Weights of a small transformer language model.
Size: width 224, 4 heads of 64, vocabulary 1024.
Architecture: RMSNorm before each block, rotary positions, no biases in attention or MLP, tied embeddings, capped logits.
Training: a variant of Muon for these matrices, 131M tokens, 7990 steps.
MLP neurons of a small language model. Each row is named by its layer, matrix (gate and up: input weights) and neuron, and shows model dimensions 48-175. Each number is 50 + 15 x the weight over its row's rms, rounded and kept within 0 to 99. A neuron's up and down rows have the sign that makes its largest values positive.
After each neuron's rows, "fires on" lists the tokens most often at its 100 highest values on Wikipedia text that the model never trained on. A number after a token or word is its count.

L3.gate281:35 52 52 57 50 82 58 62 52 45 34 69 53 32 40 73 32 73 70 38 57 48 33 40 18 54 13 60 43 63 51 59 46 48 60 21 54 38 46 33 34 54 65 53 66 69 47 59 78 62 54 60 43 48 63 36 60 31 64 57 56 31 42 39 20 28 75 26 65 67 55 67 46 55 81 48 48 60 37 31 88 36 29 23 36 46 54 20 56 57 55 52 60 21 41 46 41 14 42 57 71 48 53 58 54 55 60 60 74 51 52 38 47 61 68 57 34 66 38 61 71 74 50 24 29 37 52 79
L3.up281:33 59 29 74 40 49 45 32 66 38 39 47 42 66 43 63 59 59 55 15 51 41 51 71 42 65 26 46 37 32 34 24 43 30 40 54 47 42 83 72 41 74 54 92 61 72 47 48 58 64 71 48 36 58 35 68 53 59 38 59 60 66 51 60 74 22 65 49 61 69 42 22 54 43 65 62 36 64 33 43 47 27 55 47 42 54 51 23 59 53 51 73 30 57 55 29 71 16 37 39 40 37 33 41 56 49 76 56 64 79 62 34 76 54 70 42 59 49 58 55 38 28 48 56 34 37 60 46
fires on: "ep" 22, "ear" 15, "op" 11, "o" 7, "er" 6

L2.gate94:31 51 52 47 69 23 45 47 38 59 28 70 65 57 61 83 60 38 34 56 59 22 28 56 35 63 46 35 44 37 67 48 64 34 40 57 55 36 36 44 04 54 51 39 64 67 51 46 52 38 41 36 31 62 39 43 59 68 58 57 65 25 69 39 74 33 34 61 61 37 39 51 49 42 28 45 28 71 54 60 40 64 30 34 67 58 52 58 59 58 63 60 38 36 32 46 46 48 59 56 41 66 48 79 56 59 44 51 37 67 34 63 56 42 32 78 41 53 59 43 63 39 63 61 41 26 37 39
L2.up94:45 46 40 51 30 64 73 93 33 63 40 65 67 65 53 52 66 74 60 65 65 40 49 60 58 76 73 71 28 69 44 35 42 18 42 32 62 12 81 63 38 34 46 63 20 51 68 37 59 50 54 50 43 43 46 45 48 35 63 61 46 57 65 45 52 62 40 57 45 54 35 71 50 39 56 43 57 51 38 42 52 60 68 14 55 69 19 40 29 26 43 69 21 58 62 69 54 65 51 15 31 56 84 31 69 51 55 48 54 36 65 47 49 54 39 61 81 46 51 53 68 52 33 46 63 71 55 42
fires on: " c" 94, "anc" 6

L2.gate389:45 23 52 62 71 53 17 55 39 87 60 56 56 40 67 55 72 39 42 61 64 34 52 55 71 55 32 18 31 46 35 57 43 56 52 38 56 65 35 65 53 78 75 09 45 55 42 55 56 58 69 53 39 45 78 54 59 63 34 46 64 51 61 46 63 55 41 45 61 35 55 59 39 39 47 30 63 80 49 81 55 70 88 56 68 38 59 55 79 60 54 55 57 54 29 41 52 71 68 51 60 61 24 51 54 68 34 37 61 26 61 68 48 39 61 70 47 44 36 52 49 60 75 50 30 71 37 18
L2.up389:60 49 57 38 77 49 52 70 63 66 39 49 82 64 50 66 51 72 52 56 46 50 54 64 54 72 44 74 56 51 37 43 62 50 42 26 45 40 65 57 40 48 43 34 11 45 53 30 76 52 60 45 58 59 47 36 46 77 58 52 46 61 66 45 64 38 60 18 51 74 27 83 67 52 56 43 80 69 28 43 50 27 51 40 51 30 36 47 60 65 84 46 41 60 55 34 52 73 30 50 43 60 61 43 49 39 37 50 55 62 75 57 77 85 43 52 74 37 56 36 48 41 42 33 28 53 60 61
fires on: " c" 100

L3.gate132:64 73 25 42 47 57 47 64 60 36 62 49 69 51 54 39 50 56 52 26 67 53 21 41 21 61 36 39 53 62 44 53 27 49 44 46 83 36 63 74 40 31 38 43 66 62 51 54 60 58 35 23 63 34 77 50 53 46 58 38 56 79 57 47 24 35 62 34 48 69 59 25 48 51 62 18 58 24 59 20 53 08 50 35 41 51 66 28 34 46 63 40 59 54 41 43 58 42 22 71 59 66 76 58 33 43 48 42 54 62 74 42 51 37 55 51 59 43 45 51 55 46 35 57 62 42 34 53
L3.up132:65 28 45 53 59 37 64 39 54 38 73 47 82 47 59 56 26 59 69 64 62 53 41 29 07 38 33 48 67 91 44 69 40 31 54 60 41 52 48 31 41 60 49 79 53 51 52 30 54 37 70 38 53 27 54 52 48 22 36 67 39 57 59 47 36 34 49 37 51 65 26 55 57 41 70 49 42 47 57 56 64 48 41 25 59 43 57 45 47 53 55 36 65 53 44 46 24 42 23 33 44 70 79 50 40 28 60 57 46 61 50 49 79 75 33 20 60 31 30 72 66 51 48 36 38 40 46 38
fires on: "o" 69, " e" 20, " des" 10

L3.gate361:23 81 59 31 35 60 46 67 48 90 35 53 63 54 27 61 35 53 60 59 44 32 66 41 68 36 55 46 68 36 71 17 47 24 74 53 49 55 67 58 31 49 58 32 40 58 62 47 43 37 42 60 57 39 67 61 44 71 27 44 45 24 44 40 37 55 59 44 66 74 64 37 65 44 70 41 46 34 44 50 45 12 48 67 66 55 27 34 35 42 42 88 72 35 37 29 66 47 48 59 19 46 41 56 54 20 52 52 08 46 82 62 43 35 54 43 57 23 17 91 64 68 53 46 43 10 33 53
L3.up361:51 55 49 64 47 56 41 71 50 60 45 67 40 35 35 56 66 44 29 59 53 28 78 68 64 36 36 34 48 65 67 49 51 34 45 52 63 65 62 43 61 54 39 70 43 56 76 42 73 45 63 37 51 16 49 43 51 59 49 33 38 67 37 50 65 37 21 47 25 53 48 24 37 80 64 57 43 52 28 26 66 50 59 44 61 69 52 70 21 62 05 50 26 56 67 55 72 47 32 74 47 52 57 61 56 60 45 44 69 48 38 30 34 65 61 81 75 56 45 43 37 39 54 66 69 44 43 55
fires on: "," 57, " is" 11, "ich" 10, " a" 5, " was" 4, "ton" 4

L2.gate102:68 77 50 57 53 42 56 17 63 56 58 55 38 72 30 51 42 61 60 56 41 46 58 60 60 30 66 10 84 62 42 55 54 55 51 60 32 41 60 86 53 63 62 53 38 34 43 40 87 50 48 17 80 38 21 51 53 46 49 32 50 23 51 53 74 46 59 56 32 41 81 54 59 30 26 81 88 42 50 21 73 32 44 40 49 47 44 53 48 53 50 12 65 63 80 51 63 59 68 59 50 28 56 48 58 30 42 51 61 40 67 55 22 44 60 43 48 52 62 51 38 67 61 32 37 42 50 79
L2.up102:14 39 68 54 51 66 59 31 46 54 23 78 78 50 43 48 61 65 40 25 64 52 52 41 35 56 20 45 64 45 49 59 47 54 77 69 37 50 32 39 27 73 73 61 53 50 36 37 52 45 80 45 56 65 67 37 72 44 53 48 51 73 67 26 55 55 59 38 48 33 68 29 34 40 35 69 62 40 75 55 58 47 57 52 49 30 48 49 34 43 32 60 43 42 40 49 62 48 40 53 47 56 47 55 35 32 56 55 34 51 71 72 33 47 41 42 39 28 59 46 40 74 42 47 41 41 50 30
fires on: "od" 86, "er" 5, "." 5

L2.gate182:50 48 37 52 26 49 25 50 44 50 67 52 47 44 54 54 57 55 53 52 24 41 75 23 51 38 54 34 20 45 41 58 28 35 80 43 31 63 36 96 27 64 45 40 40 40 25 47 56 52 45 34 63 05 43 74 90 34 43 67 38 68 51 70 48 49 73 60 39 35 52 47 35 48 64 45 21 71 39 41 37 12 61 52 33 38 19 32 34 45 59 46 49 69 60 46 54 41 86 32 37 65 25 71 34 40 53 92 61 50 82 47 26 49 67 37 70 35 61 49 45 25 35 60 45 47 06 48
L2.up182:67 57 34 52 21 53 46 64 75 30 55 51 46 26 58 61 82 45 34 52 37 50 39 45 44 67 40 55 43 44 60 55 68 51 72 42 50 53 65 37 27 67 66 39 57 76 64 56 48 25 47 39 54 30 61 68 32 61 66 39 50 59 52 50 40 40 42 83 50 86 20 38 72 55 53 46 42 68 68 71 50 42 36 59 48 44 34 72 38 42 45 44 33 51 54 38 54 43 23 41 31 70 74 33 43 52 48 31 42 25 79 41 37 55 61 69 86 66 20 54 46 60 66 57 67 48 65 28
fires on: "." 20, " is" 18, "is" 15, "ut" 11, ")" 8, " a" 8

L3.gate307:51 41 75 29 38 49 77 49 34 57 55 35 57 39 59 74 52 68 69 64 46 54 66 53 36 70 34 35 54 60 35 53 62 51 64 44 68 33 51 63 59 60 58 29 52 12 68 46 53 43 64 58 38 59 36 41 65 48 19 45 26 53 52 42 42 61 41 63 56 53 50 57 42 63 74 67 50 54 61 57 35 18 74 46 52 52 66 54 34 53 42 45 12 58 39 52 67 59 41 59 47 53 77 51 60 25 49 74 46 60 47 54 54 35 40 58 49 43 71 63 65 28 71 40 50 63 32 63
L3.up307:57 42 60 42 49 60 42 57 51 29 72 60 23 66 50 64 61 66 41 67 38 55 39 59 78 34 25 40 65 46 40 41 74 74 76 51 17 18 51 71 49 58 28 48 34 42 67 50 53 60 79 44 53 67 72 60 78 33 49 27 57 56 37 24 41 56 53 77 38 41 44 54 26 64 36 44 27 44 40 68 44 19 58 72 50 48 66 62 31 76 72 68 44 54 45 62 63 42 44 46 56 36 38 58 69 44 63 59 67 34 47 41 59 47 40 57 47 23 42 61 42 73 61 62 49 57 59 47
fires on: "at" 32, "ut" 15, "in" 12, "ount" 8, "art" 7, "et" 7

L3.gate28:49 44 34 24 65 25 85 42 29 67 37 70 28 45 81 67 51 83 39 22 45 51 34 58 39 62 49 78 40 44 27 61 48 48 44 64 27 64 50 58 57 61 62 40 49 32 52 42 45 40 48 64 39 68 28 41 29 39 20 36 39 57 29 46 51 50 54 53 71 44 61 50 47 74 46 44 40 42 55 78 27 38 38 09 49 41 16 43 49 62 72 47 59 64 29 52 77 39 51 38 36 51 30 77 42 60 59 79 35 54 42 31 38 39 57 63 20 47 55 35 83 65 47 46 36 57 68 41
L3.up28:46 28 62 65 39 39 49 63 64 40 25 26 41 44 40 46 29 38 51 59 33 43 52 44 49 31 51 48 46 45 35 81 50 49 77 53 68 45 76 51 16 75 17 57 24 64 57 51 53 69 74 59 52 69 52 83 38 58 55 51 66 67 43 61 45 68 76 51 70 66 42 58 63 25 71 47 50 54 40 30 49 60 67 47 61 67 41 50 41 54 71 73 37 39 10 47 62 39 74 61 67 60 63 61 64 64 53 32 75 37 46 61 11 35 57 89 29 39 27 67 53 26 55 46 25 38 85 61
fires on: "our" 86, " part" 6, "ver" 4

L3.gate37:95 38 73 60 64 54 88 34 69 54 52 20 33 26 23 55 40 41 41 67 56 51 68 49 69 28 43 58 75 57 55 51 37 54 30 68 33 32 45 73 39 32 61 61 62 50 30 19 43 31 65 76 34 48 31 28 54 61 65 59 62 62 52 55 57 57 44 60 59 45 57 42 63 47 34 48 56 61 49 57 51 67 71 17 55 65 50 30 68 58 46 64 30 37 20 37 14 52 51 42 59 51 60 59 35 75 61 53 58 41 17 80 31 44 55 52 73 73 46 59 36 51 70 62 61 57 69 50
L3.up37:83 42 56 51 53 51 71 41 69 67 71 70 35 15 66 68 40 72 23 48 42 40 30 75 58 57 57 65 21 42 59 88 37 51 39 35 52 35 44 61 50 47 56 69 48 58 27 62 26 50 48 43 45 50 48 69 69 29 65 55 64 38 56 55 62 46 28 58 64 41 35 32 44 37 71 42 40 85 45 72 62 84 53 55 66 66 32 54 58 38 43 42 42 45 37 59 42 54 46 50 47 33 43 61 28 73 51 28 87 27 44 34 73 55 68 79 76 64 48 40 44 55 40 64 56 50 60 36
fires on: " E" 28, " P" 11, " U" 7, " O" 6, " The" 6, " H" 5

L2.gate207:75 48 53 51 73 70 37 34 34 48 25 53 57 63 68 53 59 56 43 38 47 33 59 55 45 11 60 58 60 44 44 72 50 50 29 68 39 64 36 38 39 46 63 36 69 41 29 41 51 48 54 65 33 62 67 37 24 45 65 31 42 59 53 40 45 63 53 34 47 64 42 36 62 43 53 37 66 49 38 52 23 30 61 61 60 28 62 80 55 53 65 50 52 45 80 64 39 32 55 60 77 48 77 50 07 71 62 81 40 71 30 45 72 53 65 35 48 30 71 33 61 22 44 44 45 56 28 76
L2.up207:49 44 56 57 33 54 53 53 34 53 31 49 60 29 62 46 38 34 41 77 58 73 31 66 51 51 61 61 55 60 69 71 44 82 45 43 39 52 39 51 26 63 19 32 38 69 38 59 62 29 49 56 54 45 54 46 44 59 49 40 25 56 58 38 27 46 54 18 19 35 57 39 52 49 93 54 57 52 47 66 40 59 49 50 35 49 55 45 80 66 47 50 41 48 53 84 45 31 55 23 58 44 55 50 58 77 10 54 69 27 44 73 66 19 37 51 65 52 51 62 51 35 46 66 61 38 51 49
fires on: " " 100

L3.gate133:32 59 37 73 45 24 43 10 54 67 35 41 61 73 57 47 37 28 75 66 75 45 50 37 32 62 65 50 58 38 57 74 68 42 42 39 68 51 48 52 66 58 46 48 73 39 28 78 66 28 44 17 40 54 36 56 36 60 48 56 64 53 32 59 49 58 81 72 50 85 44 29 28 62 58 62 65 53 39 39 32 88 53 55 33 51 36 46 61 77 46 57 26 41 63 39 58 39 34 56 51 60 52 77 38 41 47 42 60 68 68 34 59 33 32 47 69 82 34 29 42 58 58 30 42 61 44 56
L3.up133:43 66 45 23 58 56 48 45 74 28 66 24 44 71 51 70 42 31 73 48 51 54 34 51 18 82 47 44 37 43 90 49 60 52 45 62 47 49 42 42 48 25 58 49 18 69 41 78 61 34 56 51 66 65 36 44 34 58 46 53 68 54 45 45 40 38 54 92 58 43 52 65 60 54 46 35 54 44 77 50 45 38 64 59 45 73 36 80 45 55 49 65 50 27 48 41 45 48 48 38 53 64 48 45 33 45 66 55 84 65 51 57 72 43 71 41 54 72 46 39 64 44 50 41 31 62 51 80
fires on: "um" 42, "og" 16, "(" 12, "r" 6

L2.gate293:47 61 79 46 48 58 68 46 44 34 56 80 54 40 35 59 40 56 36 74 45 48 57 20 64 64 42 36 36 75 59 31 36 54 43 61 82 24 69 56 56 15 42 36 70 30 29 64 30 41 93 47 49 62 60 63 51 43 48 37 48 57 44 51 23 36 70 42 58 45 66 58 44 71 62 66 39 58 47 51 25 67 46 60 30 52 35 13 51 55 43 39 38 48 70 83 70 49 92 42 54 33 46 53 50 46 40 35 32 27 71 43 48 68 60 53 56 52 21 59 50 72 19 46 68 65 40 29
L2.up293:82 65 64 62 40 62 67 23 61 48 46 56 35 55 45 67 36 40 16 79 46 55 42 40 48 50 71 50 66 57 50 31 40 73 34 81 50 28 62 65 39 34 34 76 55 54 02 33 33 36 72 48 35 66 13 65 78 55 56 54 48 52 46 40 61 57 59 62 53 40 56 59 35 55 60 48 60 49 45 77 49 46 54 67 48 31 38 26 54 64 48 16 38 55 66 97 59 49 69 43 49 39 55 46 39 34 35 19 39 40 58 46 53 52 53 51 72 53 54 43 41 49 27 65 78 42 65 53
fires on: " kn" 27, "ace" 20, "ug" 16, "ac" 11, "ad" 11, " cl" 7

L3.gate367:78 59 63 52 13 35 43 48 34 54 41 54 56 40 45 24 38 43 59 49 67 76 52 48 52 34 67 72 22 31 50 37 59 31 39 46 44 77 50 45 47 55 51 61 68 37 46 82 67 38 53 25 55 60 49 40 41 36 05 59 51 45 34 64 41 33 52 74 85 69 29 56 37 41 42 48 57 53 73 49 32 50 43 53 34 36 31 41 82 80 52 21 58 31 37 61 53 46 46 54 40 49 49 60 13 44 62 51 44 48 61 45 33 25 35 38 38 39 55 64 47 24 30 39 24 64 51 63
L3.up367:30 40 46 18 45 33 64 45 48 56 61 16 62 13 14 53 53 47 81 31 35 54 43 55 60 43 22 55 46 59 54 35 49 46 62 45 39 64 55 59 39 55 29 17 43 79 54 60 57 41 69 37 55 63 43 54 65 43 23 55 39 48 36 37 56 56 67 56 47 34 40 63 72 49 38 62 37 37 47 42 49 09 29 25 31 37 30 32 59 62 19 36 51 33 48 54 67 58 54 42 63 63 22 57 32 24 52 36 54 47 57 19 61 52 42 32 35 36 35 52 80 61 50 81 60 84 63 52
fires on: "ag" 98

L3.gate203:60 72 31 70 49 73 48 41 20 56 67 36 53 28 55 57 28 39 52 78 28 55 41 50 59 22 57 51 42 50 54 71 51 66 55 45 85 51 47 60 53 44 36 55 45 70 29 59 30 62 60 78 37 36 57 53 65 65 80 53 55 61 80 39 49 70 43 72 35 60 47 69 50 60 56 56 40 40 46 64 58 34 61 45 75 40 39 63 35 16 59 61 34 32 49 53 51 52 38 32 36 72 56 65 35 56 32 67 71 39 65 80 58 59 64 73 48 26 73 46 51 26 46 28 35 73 53 74
L3.up203:46 57 26 61 46 72 46 47 10 63 59 40 65 39 38 64 32 44 50 55 39 46 38 42 42 26 68 51 32 46 60 74 52 57 57 57 66 57 50 41 60 44 47 68 59 84 32 59 33 65 68 66 35 36 41 68 73 59 96 76 52 73 81 39 55 51 57 51 20 62 44 76 28 72 68 59 33 31 46 67 29 19 54 40 68 32 30 56 37 26 54 60 34 32 64 56 64 46 37 38 18 81 54 58 46 44 34 63 89 47 56 58 43 51 61 62 52 35 73 48 61 24 49 51 45 42 47 57
fires on: ".\n\n" 42, "." 17, "|" 14, " |\n\n" 12, "\n\n" 6

L3.gate435:06 62 78 49 44 56 33 61 38 65 31 32 67 59 53 56 64 59 26 52 66 69 45 61 60 57 24 55 37 73 16 55 60 38 59 63 38 42 41 56 73 68 48 42 58 61 35 28 62 51 36 67 41 76 70 35 65 46 39 73 33 44 22 46 57 50 62 61 29 44 35 47 77 55 54 53 37 32 42 42 77 40 39 53 65 58 44 50 35 41 61 41 47 33 75 85 49 42 52 38 86 62 60 66 56 57 49 59 23 58 48 51 31 20 37 16 41 51 51 57 28 44 70 43 60 36 56 34
L3.up435:55 49 45 75 53 51 29 31 52 74 33 45 39 44 46 32 92 34 47 69 29 46 43 42 57 57 77 37 50 67 39 53 68 64 55 46 45 58 56 51 37 78 21 35 49 64 52 49 47 61 32 44 45 80 36 24 59 47 50 41 47 43 34 33 80 54 31 46 49 58 67 28 64 37 74 47 41 37 61 51 53 05 33 83 69 77 57 71 29 46 85 49 26 97 56 60 44 47 85 48 58 50 54 77 56 72 58 35 23 49 38 47 43 48 74 47 55 51 64 66 58 60 55 41 46 57 65 63
fires on: "ly" 21, "art" 15, " later" 13, "at" 11, "iel" 6, "ur" 6

L3.gate248:67 51 55 29 54 43 39 63 44 99 64 66 53 70 56 21 34 39 54 64 43 78 32 46 60 40 61 73 28 38 39 46 41 56 93 48 36 42 38 40 35 31 54 61 55 56 55 24 32 56 47 20 30 42 49 20 47 16 76 48 27 27 59 45 35 45 42 62 34 34 52 49 31 40 52 50 58 62 47 56 61 50 51 77 32 49 44 67 35 43 53 46 62 56 55 53 29 21 30 44 56 50 46 31 53 48 70 49 66 47 52 10 54 49 50 60 39 53 73 27 60 50 47 63 41 68 77 66
L3.up248:43 41 83 33 37 72 34 41 55 54 49 44 46 80 52 48 45 77 52 65 39 64 56 48 24 18 52 75 25 57 71 45 54 58 50 46 45 64 50 70 79 72 53 58 67 69 47 51 59 43 56 45 76 28 59 33 71 77 53 46 43 61 59 71 51 67 40 50 52 36 78 33 34 98 51 30 90 30 67 49 53 44 39 32 39 39 48 46 61 54 55 46 47 66 24 64 33 54 50 43 70 46 50 50 30 72 44 61 50 54 53 28 59 53 35 49 25 45 70 44 56 58 36 57 47 44 36 66
fires on: "h" 14, "c" 14, "at" 14, "l" 10, "ag" 10, "p" 8

L3.gate173:38 59 62 63 49 49 43 39 64 74 67 85 66 56 56 18 35 52 66 56 21 35 57 42 70 37 41 36 69 79 56 49 44 66 55 52 44 58 56 29 27 56 50 65 46 42 45 47 69 77 49 42 49 31 41 24 60 60 67 78 34 26 58 68 75 50 73 52 48 51 78 56 69 26 22 54 76 56 55 34 40 52 59 21 56 45 74 55 50 26 29 29 73 75 50 39 34 55 55 67 29 48 52 30 70 45 49 78 38 69 64 71 37 52 41 59 51 62 55 33 26 38 54 45 50 65 66 44
L3.up173:56 52 46 65 66 26 53 51 41 44 36 52 37 60 46 31 55 73 65 49 52 50 57 62 56 58 60 43 42 50 61 44 06 57 73 46 22 24 33 68 52 77 68 39 49 42 52 42 33 30 54 61 34 56 53 44 53 33 49 63 56 58 53 42 51 33 45 62 25 57 81 59 32 69 66 63 29 25 73 63 69 51 71 55 47 62 74 65 54 55 39 53 61 11 57 51 38 37 28 58 81 24 64 29 61 59 27 33 55 45 68 84 45 52 33 42 46 40 55 07 29 41 63 64 51 64 54 53
fires on: "er" 73, "el" 13, "h" 13

L3.gate381:36 36 38 20 56 53 59 57 30 45 74 46 35 35 25 43 64 32 67 11 48 72 39 52 33 70 36 42 57 38 43 66 56 60 45 23 53 39 50 36 43 37 44 48 67 24 18 53 33 67 49 43 69 61 29 50 55 69 71 70 55 49 43 55 29 36 22 46 70 41 32 36 47 07 70 62 49 38 51 46 23 47 41 37 26 67 39 51 52 45 69 14 37 40 74 31 60 52 35 52 54 40 28 59 40 49 53 49 61 24 42 54 50 43 47 57 42 60 77 48 54 58 46 43 47 80 71 37
L3.up381:59 38 41 32 66 59 22 66 31 27 76 53 60 49 33 59 55 46 36 39 40 45 42 46 29 25 62 70 63 55 52 54 54 67 37 31 41 67 62 47 47 26 44 43 35 40 22 33 47 49 61 34 38 22 65 45 71 33 42 67 51 46 48 58 39 35 42 56 63 68 70 46 60 52 44 60 47 33 62 64 54 28 57 49 55 43 15 67 47 57 45 35 45 47 38 38 24 45 39 56 33 59 21 74 59 42 44 68 52 56 53 37 50 77 60 45 44 31 74 74 59 18 67 53 58 77 48 54
fires on: "est" 18, "un" 16, "ag" 8, "act" 8, "iv" 5, "in" 5

L2.gate296:52 29 84 55 62 51 85 41 39 24 65 81 25 50 53 53 57 55 35 41 55 74 63 48 65 61 79 53 22 52 60 63 51 46 50 60 57 36 57 39 25 14 53 42 41 62 69 31 63 60 54 67 46 57 41 39 34 61 45 95 48 61 32 60 46 70 56 33 38 73 50 47 08 53 60 25 34 59 34 67 57 53 64 56 60 34 76 66 40 55 33 39 59 49 59 73 47 38 49 56 71 41 46 41 71 44 40 33 25 38 66 44 57 60 58 37 62 55 58 48 58 50 58 45 61 77 45 31
L2.up296:49 37 77 40 57 70 41 30 33 57 24 57 40 50 46 45 31 76 35 17 58 37 20 78 73 66 68 49 08 74 57 61 73 67 10 36 34 33 24 67 61 59 44 70 54 47 65 53 66 42 38 65 66 50 59 46 55 30 41 61 46 54 67 71 49 71 46 39 57 53 33 28 52 43 47 60 52 27 49 30 63 31 41 66 63 51 51 79 26 62 28 43 41 57 46 44 43 46 51 38 57 37 55 54 21 31 41 39 54 56 58 45 49 24 57 56 39 73 61 51 34 43 31 58 67 46 18 55
fires on: "em" 38, "en" 13, "h" 13, "l" 11, "o" 7, "el" 7

L3.gate363:45 41 69 65 49 42 48 29 50 57 36 22 33 58 29 34 49 42 58 55 49 44 40 35 31 62 75 23 59 61 52 42 91 47 29 48 62 35 53 76 49 70 70 40 68 87 57 40 38 43 52 56 51 41 49 53 67 47 49 42 39 40 44 47 34 30 46 34 62 38 81 39 34 79 50 64 37 56 60 42 22 29 41 36 34 44 53 44 48 73 58 67 63 22 60 33 38 55 32 52 73 21 54 29 50 56 33 50 36 49 51 37 58 30 24 34 24 28 48 46 56 49 48 70 67 64 40 44
L3.up363:27 27 73 60 52 34 20 47 41 33 66 10 43 57 32 49 56 49 50 49 72 54 49 34 71 73 47 53 53 33 54 41 80 65 46 15 73 58 67 63 54 53 65 43 49 69 47 64 42 60 75 35 66 47 42 46 59 39 52 68 48 68 42 46 52 50 68 36 65 60 56 69 67 42 50 66 42 48 45 37 31 53 62 58 57 30 59 64 60 38 39 48 45 77 41 27 49 35 42 38 99 42 45 48 82 62 38 60 39 44 27 23 73 33 54 47 35 39 41 79 32 48 68 70 46 51 50 51
fires on: "v" 25, "ite" 15, "'" 14, "b" 11, " of" 7, "d" 5

L2.gate205:46 73 30 55 35 77 65 39 35 58 35 69 80 50 66 59 71 39 50 46 63 51 49 20 17 88 64 47 40 55 49 73 46 62 53 48 83 53 49 54 45 59 58 56 34 38 37 58 57 50 31 47 51 12 50 35 52 41 34 54 67 46 68 71 52 56 66 39 51 33 21 47 39 43 53 57 47 65 54 21 43 34 47 71 42 41 44 52 19 47 46 53 36 35 71 66 43 58 49 24 46 48 51 65 35 45 35 40 45 62 73 47 52 27 57 47 32 67 70 59 49 54 55 45 32 63 44 71
L2.up205:68 51 62 53 50 67 35 53 51 68 23 77 51 19 35 55 86 45 61 64 35 69 51 39 48 53 80 45 27 64 56 57 64 46 64 32 55 60 43 66 68 76 44 40 37 66 55 72 49 74 28 39 64 39 42 30 45 58 75 47 52 75 75 87 78 54 58 42 46 44 47 63 66 57 48 53 72 75 59 43 47 31 38 45 30 47 37 44 39 46 59 64 56 43 79 50 37 51 29 28 25 42 63 57 29 48 53 67 57 32 74 43 51 45 34 33 51 31 57 56 45 41 58 70 47 41 35 63
fires on: "|" 45, "-" 38, "orn" 16

L2.gate380:54 49 27 70 25 60 34 33 27 57 46 39 63 54 69 57 24 47 33 66 53 22 34 57 88 17 49 52 23 45 55 48 50 41 44 62 37 49 35 59 34 34 68 43 91 56 63 58 32 64 69 53 29 36 76 42 43 54 48 74 60 52 66 54 50 43 53 42 61 57 65 23 69 48 40 59 63 58 51 58 54 81 48 39 33 46 20 91 66 47 60 35 65 38 61 48 36 26 67 56 55 39 77 46 44 53 62 57 39 50 47 50 38 39 51 51 42 57 49 67 49 68 35 49 68 76 18 43
L2.up380:31 59 71 61 62 48 62 43 49 61 46 47 68 35 61 55 73 31 67 68 31 62 40 48 58 56 61 56 92 59 45 67 37 48 58 52 30 53 69 49 56 70 49 30 50 41 13 42 71 34 49 54 61 32 21 78 38 56 64 06 51 64 34 53 34 69 57 35 49 42 22 65 78 52 82 46 54 27 37 32 64 59 52 66 52 55 83 26 48 29 56 46 47 53 79 56 26 33 45 35 49 58 81 69 53 48 41 61 50 44 39 61 83 38 37 38 53 52 67 52 54 28 76 64 42 66 61 50
fires on: " " 100

L3.gate116:79 69 88 65 66 31 58 47 95 53 35 22 29 47 35 49 44 69 41 47 52 44 57 93 63 61 63 47 67 60 37 42 46 50 37 70 54 27 58 91 42 40 66 42 47 63 33 31 71 30 51 53 39 51 27 28 81 61 48 58 64 35 44 73 64 65 46 45 14 50 65 45 64 59 42 40 67 35 46 48 56 52 83 32 61 61 42 35 50 33 57 44 27 49 80 57 33 58 56 65 62 28 52 56 50 62 45 43 32 53 43 65 45 37 56 51 43 54 34 57 59 79 53 63 53 47 25 52
L3.up116:51 58 58 58 51 56 71 47 44 60 40 24 32 47 26 56 72 30 50 59 45 52 32 29 51 46 28 81 51 53 44 56 51 72 60 34 36 42 39 63 48 55 26 38 60 74 39 51 54 28 54 65 72 11 37 65 35 78 75 32 57 55 31 35 78 45 53 73 48 73 43 59 75 56 75 47 49 41 33 32 65 53 67 46 43 56 48 47 48 56 32 34 50 38 33 34 29 38 39 51 50 46 62 38 32 65 54 38 45 52 38 37 47 46 30 73 59 45 44 34 59 41 64 46 48 43 61 50
fires on: " In" 48, " The" 11, " He" 9

L2.gate394:40 54 51 43 39 50 68 51 50 49 53 19 52 17 67 40 38 51 75 52 42 48 43 50 47 34 31 60 50 57 36 52 26 57 51 67 57 52 47 50 38 51 72 57 40 17 48 32 43 37 66 55 35 42 39 42 62 29 12 72 76 32 64 26 65 28 44 58 30 56 60 27 26 54 37 71 80 48 52 40 59 37 81 44 51 53 68 43 46 30 41 57 69 41 21 52 53 37 61 33 26 53 69 34 43 08 39 54 55 71 68 46 64 58 41 44 40 24 50 35 62 35 28 69 46 49 59 27
L2.up394:40 45 41 24 36 64 69 38 63 75 39 47 37 59 40 23 39 27 62 35 64 54 38 32 41 32 65 60 29 29 53 58 53 49 29 62 63 50 34 43 63 64 75 73 40 43 34 47 51 29 56 65 45 62 23 26 55 44 43 65 93 29 58 43 47 58 53 61 31 40 35 39 23 36 30 72 60 59 67 37 35 49 77 51 60 41 63 21 35 63 36 23 74 44 64 58 48 58 43 18 34 59 53 52 61 44 26 32 61 59 53 45 34 65 39 39 61 73 67 31 46 51 49 53 39 49 65 52
fires on: "E" 53, "é" 13, "ere" 11, "er" 10, "iver" 7, "ater" 6